Part of a small language model's weights.
Size: 14 layers, width 640, MLP 1728 GeGLU, vocabulary 8192.
Architecture: rotary positions, no biases in attention or MLP.
Training: a variant of Muon for these matrices, 6887 steps.
MLP neurons of a small language model. Each row is named by its layer, matrix (gate and up: input weights) and neuron, and shows model dimensions 245-340. Each number is 128 + 24 x the weight over its row's rms, rounded and kept within 0 to 255. Numbers have three digits each. A neuron's up and down rows have the sign that makes its largest values positive.
A block is one neuron, or neurons of one layer that tend to fire together. Before each block is what it responds to, as a language model described it from the Wikipedia text at the highest values.

Description: Month names in dates
L10.gate238:158127135141157143125091151127138135106134127139116150107089117165097095143157156105140144103082139167130095149130134128074166109160112140086177079154116141090118093179149138088153092119134119114149157120115108098114154133149147134180065142146145153151141100126150109077114119148121124146
L10.up238:126135165124072144097151112132137116121097110134102189109144119145168135162120161135100155139125144121113122068105175147116147138096131108106127153113130093129114109123154153123126159123160090121142132133118152111154126098167086121122146128156144132162168141099127145104127141119120147098
L10.gate346:146109066140139135140126129145123104105149091096127139102113132170165142137167126065149119160149109153104127169122108152118151082105119120115112117154141147111114121141145139091142129153101142113151120149182157121147122118154120097108064083141141111095109113099126091139149177155137113106
L10.up346:120144099132155167189130098140134106103091131150136164131146137150135161118104130126118123103135119107103132150114152135129153123171117107157100099120104095119142097121159114146133136084159163113153102162129157141120125115114124096179164110150128110138139096162147150151167078155106169143
L10.gate425:121162108141112128135137131139188144144125136125098124136141136157169126149104159109143145139149120100136115145135104109087100136151136137112142098130126098145108133133143137121152133111126087125116107163122103085094148147124146150128141123115115175117098127103131117115191110089114100111
L10.up425:106138118101152120119142148124174116092095146132091062138138123116137105134175118107129156164110114135136117138108126161084136131091079105165123108090135148106146119141126169101132111159118153108093114156133118121122124114156103166116090157127093129144116141131115149126145159133102135092
L10.gate509:174129085129179093111114122158146128102151107137119145125096168139108145142149088125126115052166122135135120187171110132122105145155145116144107117139112134171107161097122154136153126172114101125128120153131136081114134112125104091136129118161123157134082122100154142170128088133111128128
L10.up509:105129047122138118158103128118128118136135128141080123079115138146110155113130119095107104117176151109114142134126177147146113085160148147097126128129120120115120112149146102111169080106140126111119134143112142119119137096138153103122107092121148143121149093104152135146155081153099144123
L10.gate620:161145125144120146111145132102159127104148134135130144075139154110175126114130098122122061123080209115114113125106155111153136115116134110150105118131158115148159162137098112123130139101114121145122094114120156118135122156099119133148127145114128087137138097111159132121114121121099101136
L10.up620:141119151149109148113163119174094121128103148152149099142088114152102113124123102121154149118129097136153126105147147161089119163146123151145197181081122089145087070147172110112143148139124159156120132112177164082200053120119141111148191139147155130122130152126099121104093144146140148130
L10.gate805:149172134149137120132163130127134124172119167116126137139112122100081158080140121124077106119100101104122141137123100092151083097140124148117108136179121141111086082136120112142106136092125140166103099118119137121105130175096115117182118122112134133086111108121103122161138129167122171163
L10.up805:117145125135135108124137123170169190135159193131141153115164133116080135090136152165119177162117075166140107197129136144146127085134152152139132131133075119146138130120105122105142132122146116096151117140082127123141154133137139091156156139126126146119110102092095106118098161141118136134
L10.gate811:156116132155145104106144132123125120128149075138111111182152139179104082112108129119159168108086119129129098138109130138100100150109133141114108149144103113126110113155143121126087130122101098120134108158163137118116124144125107120164114113117134147124125113123103124103168097098144167098
L10.up811:130162126106182137118104128156145132116125134151138147117157132123147087120115077079117138098207115125131127152109104136127148114166131117123117116130144140118136136151143146157144154092107142120139103126133144136138130155164147112167146151097128117156124120121174164128154101138148115088
L10.gate819:177132177113112140094121088131100176115139126129136117147106132123138128182131095090064141152134101152124102127125157134115101147114108129157074118200151125102132127112121177142124147103128124152124097141108140139116139103167148143117159137140128155140160173124152119109149160126142134116
L10.up819:115146146160129171097053127078138135107121111150168143095132147157079107188136115091153147171094162133140093138141124128100159119159099111094105108097129133110137140104116132084117124123134133166113095115123105105133099099168132128155127123135139122122137136115137122136107133114101126133
L10.gate904:150113138159103158110096139103085118136158113138114112161121135132133069151141053133140127120146192133143131101121159129112133159149113109151140116151109161143121059124153108102125128132154131135118149145108143135147093096168132163162138146122147138094125115144161106099144096125129133142
L10.up904:132128122109126085147128108089111130168095145149123115154097098146089145148141062159103130102126126183194133159123137152122140132114130137138143122146158166163163139089154102143106114170123143115140112160103073096180120090189157124173108162140105142140166119115137088145132129140089122149
L10.gate910:138150135119160152164147103154135148148118120093110096141126120116127129122098108128159099136083085170126142114111121143110120128106130142134101134127155178157142092183140109123140140130104109120116144136139169138166087174119162152152131118113112195124147131103071153117112121137083108144
L10.up910:098110140114120131133090119114096099163075143107128142113123138121119164135159091129144091147126136135119130138161139129139107136159156121123123124118109118107126116102146100126130110131126135129085129137143102125098081149176106127056113108152130134093121117144137117117160114145125120125
L10.gate919:137138120141110139093113120162116127181149147123166090161108172185109133123143118115137132126144132157164140143119150140160102138180156072165127135124092115164140105123187153140109149090123118162118176100153120117129080112136145122171112068132151144136141079152126129155137156173125111148
L10.up919:121170149137145151129146146106119142124095152155118129083100150111111136133171110089097120133185137125112098164073103158128120117086100145133129147108152160105145143164072126147151097132141159137127136123103146080119108172120110145107130133123109132113124160167087104138145101112103153113
L10.gate996:085115172147107153167114116114124170119102118144149158090122104150107111115130125143072118162173115144118145090078163120118134114151155130176092151117199134140102115149148155148101079142114126130118131114162156105134101125165176122093149140133143174124157136166088124123113126137102088114
L10.up996:091134092078146115166146138119107151128142126134144165166096143138144121127169086146099121107128138153090152066109174136087095133113154145106131131148156109136108127094128128116100120206128140108136158134152134155145092123141132149140117110140076117164137121140098135115132150117157109174
L10.gate1155:122123160103102151144091105170095150127168122169132136101130142150074069122133153097151160102127108117123094179168140140112104143144125129117142123109128149141119143090146149060176099109093106131116117090141124090124118145103125084141140150110144164148117099125147162118128124134132116133
L10.up1155:118107119170142148141098133150105162121148166137105134091115109147079125105141156111131133143152136131090109142127146101119112147144114098118157151118107166134157140112099143125131123136135112095111183131111132116110144107167116119106063150121097154135159104144104122135086141136113141138
L10.gate1304:147103165133127117130163092149119163130121144141084133111116124153134128128137174110111100100122143131101146145121137088103165097129128113183106163124076114102136102122102085157137126122131115147142099133125141085129091141111137150125165116115120116097144127119129143107123132093136160136
L10.up1304:143094129151094158109159167072113150157130142097147123119107111135094129123106108135116119144114093109135139139106124138078119119149094116108149156130119134114156114100136090140143130088164143108120138125104125118136152140159121122145104152164140157136147147108142110104145191109118114122
L10.gate1500:110133128175087076123101169152126117117102092142079134117101143114129153152109137097124154105105113106144116107109123119122096068177096119120133145141077110116114123147158132116139136124119127159126100118119130149150080111165149096162164141115118128105136160121150151113123211143111169148
L10.up1500:155165142124125123133161115109136164111096115132090113111092175149071149166116122141132094121135119126144099142102134155098108101129089159116123129142127171146120098132165159160154126165121153154119126155133128137118148134135125114164092127161090144116179134135115140127178166123122138162
L10.gate1669:111133102160142098142127143139118100151137125138158099090109101072108107165125132117164155152121134134144126102141126148124107146162116101106104155084151112099105126104144104158166121125122102135152117123109139152145164141114154153159090125139136147107138127181100110113128115150128096115
L10.up1669:092165078158060148091116130186144114139147129138115089108116094132118104141140130189129099124138139101113153181163122121121136137170094133119171106165143140104105138150095109154101152119102122116143089132170134134132139099164141134136152199114145136152134131111153115094116152115099091135

Description: Main verb stems
L6.gate861:115116089168137117125115141142140100140135134133118148104105078120096139113129108120088133121132107076119127125159126087123117126179126133146117137100103125112127150131136145117125077078178132121139140132115119125113085144123151114136102147185137104162141180164144160103157138173112151163
L6.up861:144133176141159136113163131140149111148149127150109158141123136110138114116153068153153115123122149144150137147139120148066171141157122111121108080081104106126118116124127153118106183132107103143139123128143119127146091134152150095133163120133145152169132105117145144091145135154132126117

Description: Mid-word "-di"/"-ti" syllables
L2.gate1117:117134089160145123153128099154100152136125098163126152079078132107172119113120101095168124086165167122100071079167160134103138111110133120133109090136132136136136165135167149103123135096130142136099139111119137118083098114101134105099137141072159129112108117143117154109112107135145122156
L2.up1117:114130109156149119133108098135099144169102085140135124085075161108161123126123111134145134111195161111088051082137154126087159125109154101114116096126137120131158160133155150116155144109113126124139123119115168129092115120120151076112127144044179126121126125129113154130124120117150119149
L2.gate1240:114106089164109114148174125112110109145127130164130093074123119136129102155126162159112130072146145118142091143124087117141138162125100144125099165141125135110137115174122114077150110090141108155112102146134089105128124099105161112072134127119136153153177112076125083116125166170089123118
L2.up1240:103085153148122093132198131106089107129095145144120078085139119145138135145113150140116111090142139103166115123121100131145128152123113133139122149170139169130158107155117131113155112114146143149121096139141113115142090107131149111086133142136118174126164111086148131104102172146102140117
L2.gate1333:079111113083091107124127160122115052183165142152109106115102109127100096124086121117080114136171100152094152100121125129161133137133124108159167089134123147108105124146121104144141124150131159138111108115099119092124128138112131128148146109144107125117119151154131133138086146090141136141
L2.up1333:114086080138131106146153101120118131124090156136109118127101140130149104101115123145159107095108108183120116095134146127140107112167118140144112149129149142123108162141108110158103132143153166173163132111135139107158149110105133134158122150142098138116068122139122127090090147111147103145
L2.gate1415:103108124118108094105148141145106106115198107159154138100104105174137196128154126125171142153131158104168099174129083159105115107142120059098087131141115109098083113143133148146130135134123069110153102118167141133180095133102115126144145145144137141151103107117138153141133122149133130173
L2.up1415:164081097086085132132146107166118108087117138146123148131136127155083162115104154136153162116145201162167134148148113164128130112096125124142126092108127084126102140109098148173148188118163154103153118117109132134134146114120159134171149116147075126130090122123155130165152185174089158126

Description: Mid-word fragment tokens
L10.gate206:127139112162141143142128170134159138115169133102151106099163135134144163121117154150152112141146145135144111145120133098123137159147124137110118129120123124114140144124127123052129148122170104101111076155110152145088123132134095126148099120131153187140091174141150172107136158136118143134
L10.up206:144135142138133078127133132069117155150125122150137141125155146136126172134130103142135142162121098147097145114138136116108123139165119109095109120129106160145121143135114158150118113170154094119124132143128122127140131133082112128104113097140118124103114151073159164103062151158113127106
L10.gate222:173110087150099097191082097132143127154158126157104063113106135136115117178098118096148169114130120158107124134147093144133145135094146148120122133128134123084128119159143129133128116142127097079135123126067101146151141142102145109160117134110144115153143139123184114131119130155090087117
L10.up222:142155151159112112129090094114126126157135123135144108130088159106128166140152130114147133117166146173130139117136135140123080140121103112146145144099124162077109133126147155132174123106139089143122152092138106143143138146133164133166147140144154111075141144151154114138130169135154163137
L10.gate329:113148127138097138137178119117116151134125148098138156154109083115131149120145098104110093161131145160108135109151085074138162111151109123144092179123136140138124143102138093171133152114179118164140109177145110099091166106143158177115136114109113118140063139199128118132132095147108140159
L10.up329:116119152156100081185153110162157099122099129140126125094122128120112106126140129107108112135164127148149122126150144135177105129170133128115151128151141159144119114127117133110150108128109107119150128104104114101153065130107116103138147105143132126103109140133192143168110092111108088140
L10.gate454:124118153123123144154130140129148087120155103112153112132181101140109104104108111129096117096167131101136117120150154123131111136114113153141100156104140153099130133142138113165118117125112132120122126110109189110120125145126119137101115132124143135127152129188028121113117159116103136136
L10.up454:127153165139120116136131157127102113162128104157117179136128103130111135115120126093158097113143098104121122118163134121091142133149111163117145138128140141130160114139131164164164120124173111101116113131122140125072093128073125065129133087094134115126163110134131134140119151119124098067
L10.gate469:144169135116116165126126148164134091136112135123145113134153112153155118140147097135134147091117151127122104138076146112119124091127137149117147116112102106178128167149123095139137127110114099135126163142098116153146111145151121142162106136115109145116176114145081167111085108101148118123
L10.up469:156146170119117120102114109147118082146129127143143104128157148121153109130125177129124104135102138138126093101165129130130164085115135157141119112107096142152099164138166162156115121145114142171118158113144129160150138135101074173132106152126108135099157111157092179126103148094141093127
L10.gate652:153134140134089134138169134109151138113108148153133126154129118130124166132133124093114112139139133122135124118141161124138137129167107173149128158131120086138111169148113097123148134161145108116068078136116124112163090121082105128131106124145154142109055133156163162085109135145114116155
L10.up652:179107119137125120175112177141154167136158117143167098146151128129122148161143127098101116122115140192071099117112161108130122091113117120086079123109150110115108132152090139091125131139130144126134137147144121177141094112159106064114153105155165157113136114140167134109116095122134120110
L10.gate855:156122165136108093115128145151124161115082097104159118105132090089153121139125131083101128145141133114105094122137168124135115136169148155114154143103113158146112071156132186117146088125122107144141106123112110153101099116120109123128120131150118122107146136185098164094146105118131112117
L10.up855:119066144146123142071092125126164149105100144153157134119134138145129142187075134102152135118115129148154113108071107117080129143135137092098101156100132133164152120132141128119157155128115144145151145111135132090161139169132142161071135107125135127110090128110145092132114134137127143159
L10.gate867:134143155190119128125095146128143152115127120094140122149127115157152112106108151138135137105121122116096132128143120138135102128123098136135146137091142142145118146147131119089121155163120137180102137148164144124103095124114106134085132103155131165155120122123118140137160074105144111084
L10.up867:152153135104115124174130136102187136110154141104168104115138141159170080132170100090141120093119171128128082119121120141129144166157130131153105141104138163115083111150217114139109133122146095134108142164131105063114151115126133161134136164118080079115130109146126124165116120076118116145
L10.gate1011:147143106115087109154125105082119085159117103135148126095132121137119096120129086103098124140113117136148098136135145144111141150107130155100140151158135122093120113126125126105091096104162122129121122157108174099150161134145114088164090117108171110126163123113116135143100136166130142147
L10.up1011:139102097164129175136107106161152101148129156103121114142196096138168133123083112126100128115112098142139157132135167089148149113155118158150104135098133157096125120136112136106076107105150153084136108137116139111131116163142123096116161083120119127130094163133168120166096125148158146087
L10.gate1070:171094129146097160126099133148130143098163112104134110135147121103110121082092155124137138110141113144138135134141161109115116130137151094125110112106110127155089189143130132141151140090147107165086154130118165117109106121129103136106143138146103153124088154081139139151108105124161133165
L10.up1070:144104130142149134158133133114128116152172162067104102077120101137120135118123081133140135147119126139124197183105171154116162145118129146109126101151101139096127160127152095126141114121120139142147113124138085125145154126156153105133135143179160185179131082163131153164138142140130096152
L10.gate1205:098162107134145120185103119085145115136148139087117127141108120136159154137136105102185137133144110144152140132150134101154092105146123134169091173132128139087149147115136120141138126149131154087091124106122145141176124095114127126111106135115153154070126105120124119107144152101155115140
L10.up1205:117136120190142137104110113113150134069116124136127131139188153127141118145161121146145129122152122159135189134127122055180132110107125115135102160057088110094121162155167137116143140116132076128094129111138111097125132120169092126097106138147115131138113157135175158125157118108131134175
L10.gate1261:123124132108152172165108112134119118089099168141138124152153145134124120162127087095107142121134119106116120113129123121156097109162105150148139141156090129132144123136114137140139087146125088122113097120174132114110108076119150139182153120119165151148125101145180130130119161153157103136
L10.up1261:121118164083145162161104112134121158129085135158131093178140137119138113144146103118107123138136152118132151073131144105136112097132102115169092100136110141120132113178124113155120109128166099146133104125153136108139129101112141116157133120107192128117126097137110120140135108127124091126
L10.gate1375:151113142123108145149136156118118151140139104177170077159152132127178135155098103125120162067121136099102123111120145108167182107105131154135123143127135178107111104147149113129135150157143171143092084137124130145141178132155132172132105169103114129134096104100136168124112138127111131077
L10.up1375:096103164107083101133142151136117106114139171136126139141131123116113111164107173125119167116120107122104130126119106112154192139108102109139142127122159117142119083112107169128133170186114087130140146131092134102102129143162112105088144156150142164144140140153154105096111147135117134120
L10.gate1533:137104134124099086156107121136124128098106143090109155165123131103162139099134104130106160135170140189095145136167127088102133118152128158138108105098144157130150118156130178159159130148158131153128116157109143120115101140130086141133131129134129131157106155100100148116126177162099133128
L10.up1533:114156126134112111148136147150104104078121108138123109146102171149094087121122111083141111139135115178155132102147130121117142112108094117139117098099101139152121124194145158111132090128164143149123114144116118118121117175113113161148142104123130135139099088124118111114088116167107121168
L10.gate1687:123079150116112118123140115117118132131095152139161141205157121114114122103117146137119163101120139073137134115113113107095126118129137139121114116113122146101094109138154085147131122132102123152126105123167169107163123149142120112172098124098103082147124146128133145119144126144137113111
L10.up1687:160134117140105131069130121119111141106094129093163131109098108084153103147105094123159083141134150134138139108132128162097129096128102090157116095139133120094140133154111119140119119185150122138128120095145118138116105104122128103090151167097131177109115192141118182077121157083104127087
L10.gate1721:157117142109070154153116135121160101114112129139159146153122131115110103128121149136114123100123149119134155142141180147162098115138194094130136127118107137082134124164167149094156053132154118148177141139157146145123127131127159118120131160121103163142103116119087191141128153107096139173
L10.up1721:133090100115138135165137133119111122133158146115111148139157098094184145124124131139106144131108135131132109093153104119123120122148111117160108143096134111106099133109152160152114147158136125165140114122127118139128088156087119127082132137080104087106178165146095144141173120136112115123

Description: Main-verb stems in narration
L10.gate33:120095096100100122120103137139149134135138177115165118185168125151150139144118148069169168150121172094134107103111161101134112146143144131122122143093115070109124105143179072114094126105127152133103133086118121162130128100141133120115119163147155136167126158153148120103143120132098097125
L10.up33:064138085167096100147116136100164152138137144084114091104126065140162090158156132103121111139129105138123122102128152137154135119125099148138101110104155082124154115118133104155094120106120100138123121108133149141133126092095161137102107157071133130128126161128133092116119109109102136131
L10.gate190:135140112117136120161144124132126165103133103138121124150130134144088158154127154166106058123150129112147115139161103117136114101170156165082137096145127152148129146139130135133145145096133148116147129090123101112151096114118141125118138110147149144131153132106122134063127125187098089151
L10.up190:090092160142109147157144132138151115136149139118117058134158167158082149142131138157130091092083087144140113150103126141155122130117127173113121175137112148134136121121167126148082160187116125131130115093138126101114128135151072122129108120158092129095142115192112137123120110120151141146
L10.gate302:134139133108177104111137148096120162120114153145156130112117170141132119135119108136135149147121156174128102088144106104100136166118151104136118120098120185160122110130128109140166108088163095123177109153156097090154162142114122172145141140126106144136155133122144155130141130145150128140
L10.up302:150171134110164112159151149095115100142086172142090125087107124113117136129149158131103133119162127116126164142154136145111124115118145146159135097110148123123096158123145109143133163075188136085152154091120114189134124140161178153094138115142152153156122094153105117093123103142152109095
L10.gate345:124157101128115110155109167149123096089108084124127169146105128145108139137130132136100164135137149166131148131171089159142141119120130151153116101118148118120118115087133122147125139110168159143158119127147137139105136137138120156120117187140105112130133135130127149099095112177154113139
L10.up345:142166104109163112134117172122083129073124111153092131128140098136121144122127157122103133135147124120105171135113140132090136114098158138103115157074151130115096124124106140127120105114134124097136142122089136094130126118106127134150138146097133121119108133122125127144152086145118175163
L10.gate685:121133146159130152135092138105113172091127120105168115116161120134096163138150114146140109102163094116143141144120081116165098117153144113121099150110134144144155140084098115124119121167142134131177135139130096150152115131165144146115099107127151125108127077141140122102145114111091161127
L10.up685:079143178150107116176112116140138156090122139129104120185107146098148118130170134142104100119137148097121121095109144135142148125163116120152113146083138113132146113122097112119104111184136133106150141132112144108141097140131148111118127134144137095105110139141188118122106109122134186142
L10.gate741:109120120135105150147116093132119116112123146142097111140105107137096142162157095123150110142089122142141151133158166115164122120151122106146154143108145124102140114174119145149129070141158089135114126124139134154138081129137125115165112127168106123136096159132155154086145090148139165135
L10.up741:108098112080123128131117114160157154160151145118115141103095129114143168169158166091128126125131138118165119114112095096134172127158168130108100131105114159125145115156088123113107130145116145099134122093183126126140099153116119070128094122148181104148160085116155165101155115120121116151
L10.gate838:108127123146095128087081124125114156150076124134145128130152096125126128136125161134078135128102160093112146145122133162194095099135151174146170117121130077103094115104135150120099135144152100134147101115139168158162160139158154127089156138142136112129123103108097110105137132142088124102
L10.up838:132126152173144164141133115114154119138160108152122094168122111146109137104123147112099119118098082131122165108075107140142127107160118115139099097101114129109108177107147127140118118129112118136115109110162139145105123106134105102113135127082122123159146157141109112099124083121137087157
L10.gate857:179153101131129136109119155164108084145139133115121111087143143131071119125127149081113120127110123096141154117122148107140116155142099112160139139126150093123108131119153089123102110147139126125151098095165155133103127121112102140133108096113139158111119102133122136132079101139091145142
L10.up857:113116143133099141214113138098143099135133154140145116115164113094139095119146113151112115120161130143153139155107158143183127148139127140141147165128106116158109088190108163092127135117101133130118155122109088125125131163156130141112095158130121160107113080114114158137148133103102189127
L10.gate898:135120094121092123154134159141117149073098077123110160097127140150087178130147095131126109084135137117139148110142197085117156155127103118121131137120140143092102071133160113113150146117124142149122136165122116098163125097125140100117172156108099133130109107099127133094119101131074110131
L10.up898:158136131103117097150123114100119136124153121142123146120123133148146144143073109158106113135127109107092140118110157127132114119124130190115134145079136134110136086135123100098082114133154120116169054141135080102130131137111121126154161092166157094132160123158165133123115119152100132173
L10.gate1153:135094093111119170145149106128072130169123176122150136143178131137089097157126161097185133113141122084129098105120084149126113113160130166109119124099101125144136150155170153126120163152121125147134147104119133121118120147117149158175141125143149152118111128127117127089101103145114115098
L10.up1153:128117131131125117113146111093105118122108142131114122173126118103143150143103133128149106158163068120124096144075127132153125151125122139113134142102160153137150139134088136094105146148119112116146145143125111142116108100120113116138094144167151152116142142170136142156159153120097130080
L10.gate1181:157095170109172139127131127108107074135112154105135147101159101128097129122085104113156124117104133131129114151096134099126105136120102157134131163126075139168124145094139151187133173129102147144156123123117113097128134095128122113121140109097120168147135121113111129100138162124146084131
L10.up1181:150129110117126108126114100132125124170126101131138131156146161094138140116120100148114150143136106141120143122144134173136166141105117150148068092112092141130124107113190121120125156092144125123167152149145166147182106109119143173097108162115122114128138138156124154113139132131156140111
L10.gate1325:127127146125130153148074110139137089081150149074108149155136106163108121130158102106124123135089163116123126144109102131164138120150117161106114149121151143136147101129128163169132139109165147138123096132119118153164169159147135128166140121160184119142176097124122127073138153132164117121
L10.up1325:080104138076082139154126143128118137172121123139137133177101159123119087116173156112135125117177138105137162121123136139118157139104169137155119178110163154140122131127151088132119107131133098118168170164112130119110113162139148101147123149114144126156153122154129099103125178129083120097
L10.gate1367:174162156140126106104138108165110120172156166105148110163118119136114114117121143075097106101131145093106077095082120161105154145100126196100112108124114094134154106148086117151120143124137093186150128123147118148126142157142113149154129118142121136133164115115099117133120140151122113120
L10.up1367:180118114131120110098097121113143134087117109178122109121108104173110125131164128100103173117145126113098149127128128085093082160148122131086121140081135065165117113135128137157137140132151082169123138166166143117109151151147124147069115161106061099135138161104085156123141113103120110098
L10.gate1497:136145165108095118179123153178113119132160137116142154113097149165123142148120086148135136102147129146113154147123145144136153161182086137128110186061134091100152153150148150141123129163160105117142126153113138115100104181149114106090114166158141139148102138157135165108163124145103129157
L10.up1497:123139128123092155177141134151118118163144158140134124119074144127143086140119106157068119125172149149120160119117140096152140137155132133141126141110131141107121127103175161118136109135174132141144175121154121096111146214159095142106130147130116114135109116118125173114143145145120092153
L10.gate1630:137159160066120117112166151150114131136119112138152087136159112122085109127107076165150114156129092084107166091120121120137105141153165180135105150101107084149107120125132103096136161144108112118132115135160111154091076128092094117158118130129121139109080109163143140071137124126124152125
L10.up1630:157128153131163132114156141159136126124103134102122118127162117117117127151090105116145127128130071155128100104134116119111167160105175148146137170029128145150099130122133137131126152148125102120121107132146129116142108125147123179133134108092148119106105111158148162111168128156150155136
L10.gate1633:137142150145125140142139167130128099149136142130119132139133117118121141175156144144124111098134124133141143172115088128051144139121117166156146145088114100162157137113144121182128098133144139088148080140137086117123143153167122180111135117177128146129082123156112153060131154164111155118
L10.up1633:168159122141160149115150161113156098109135167163101139174123139111140119155135117146162103127165134115083150150136131169111131123112105120129136133069118200122125180123132155112094127106160118094161114169113138140107143161164112115158100099113178167156093099132109112131128102104118090139

Description: Verb "get" and base verbs
L2.gate12:131155117133132162121098110150114160104125112155116117147178145168153106171119133117112134111146120140130082072154101067115158131152184163128126090139137124104143132118108133103131103126122121167096137137112123156153149124118099126134125126146129179151102081130171167158140105133112107138
L2.up12:147150132126132133116113115156110171107149110112105107158163154155173116177120129129113144103146115133150093091154100092124158104143164158131130106150141141094140142119100118098132103122142131175107109130122117182145152112134095121129136131136122180132117072125146168146125117147115125143
L2.gate204:088121096141136083173073116111112132131143141141125126085097117100127165118127134145081114151167140098181141083136091144097110146124090126116106171157163141136098120115141145109138165132145155094141084179167175152176106102114109144134115123197145157128086109102108140106173112118100150123
L2.up204:115100154144101114121132133109120145133090117142091107121117116126165114168167169158107132166097134114133131139147132159148131117138098080132158157120125127120087117140131159139127147121123095123095138145138125124175139109089137172130110084145143120115093102107105104137096104082121185122
L2.gate743:162109146093130128148096122098155128125102151140136121125141168192196092154086110111099110176134139135115119090146135156098158126187126110107126116101136136139089166120075129145120122138115161142100150105112143145101172091103141106128139143155135128138165103119143109131113122146128128091
L2.up743:155118151108109131126095129127119155102104136145127152133143187194156097150089104129119086186146142127128113092151166164117150142176112093087103115086111112126096152120058120140133146111118131127090142122122139137096163089134149108098151165133154144170156095138150119126110112169122122109
L2.gate1019:112129127131161120138112139119134154119100138148102138114142134128118156102177199140131124110141087129146144128160085150136143106100115118135120150116128145161145108152150139103125148073148135151154101129111120138086122094142156124120103144178106104156120081158113123122113134106173128094
L2.up1019:054114154103134123149112152113128117139123092166104125078093137111118114138122147132132120139113125131136118121137128125126115164144135125135113151110099143140103119131138172109112093097116122128124130143120143133117171127120131162133118160151124126178098119168153155116151089152124114123

Description: Mid-word subword fragments
L6.gate1171:123094134130122137159130118145146141103160149070129126142149129123127145122116114137114147132144110135141155120147101140132100170104126169140142146107131166163141162132117114130099152091131079155109136125088164120107131156111108107139156100118110084135119103144113147113108135109156130172
L6.up1171:096118083120113141120122151134145128108130123113144169107112111124153152135156151146113158119141101110108126171128110154143138153112081163152077150077117127137163130116129112147143137133094107141130109173081140143083161094101090117137108069149110152115102156107124102121157136089131149131

Description: Calendar time expressions
L6.gate1166:113160151159104160131106124144117127144128130154097136149109172117106126130105145128148146102100097158082150150125080138132112124135073091134120130119107104099153131136100140116111137114119133106120084131159172107092123143150155162174114153185116146152133135116144157133132162106114099150
L6.up1166:108136143133110135138102117157130160117124157120088130120108123123133131115117141149142167114133096136125142161130092156139154114144091110142142104133125102099124094120135160104146110138107145156134104147165132129107125139178133166137091132139125094150126126093137110148100168134090114128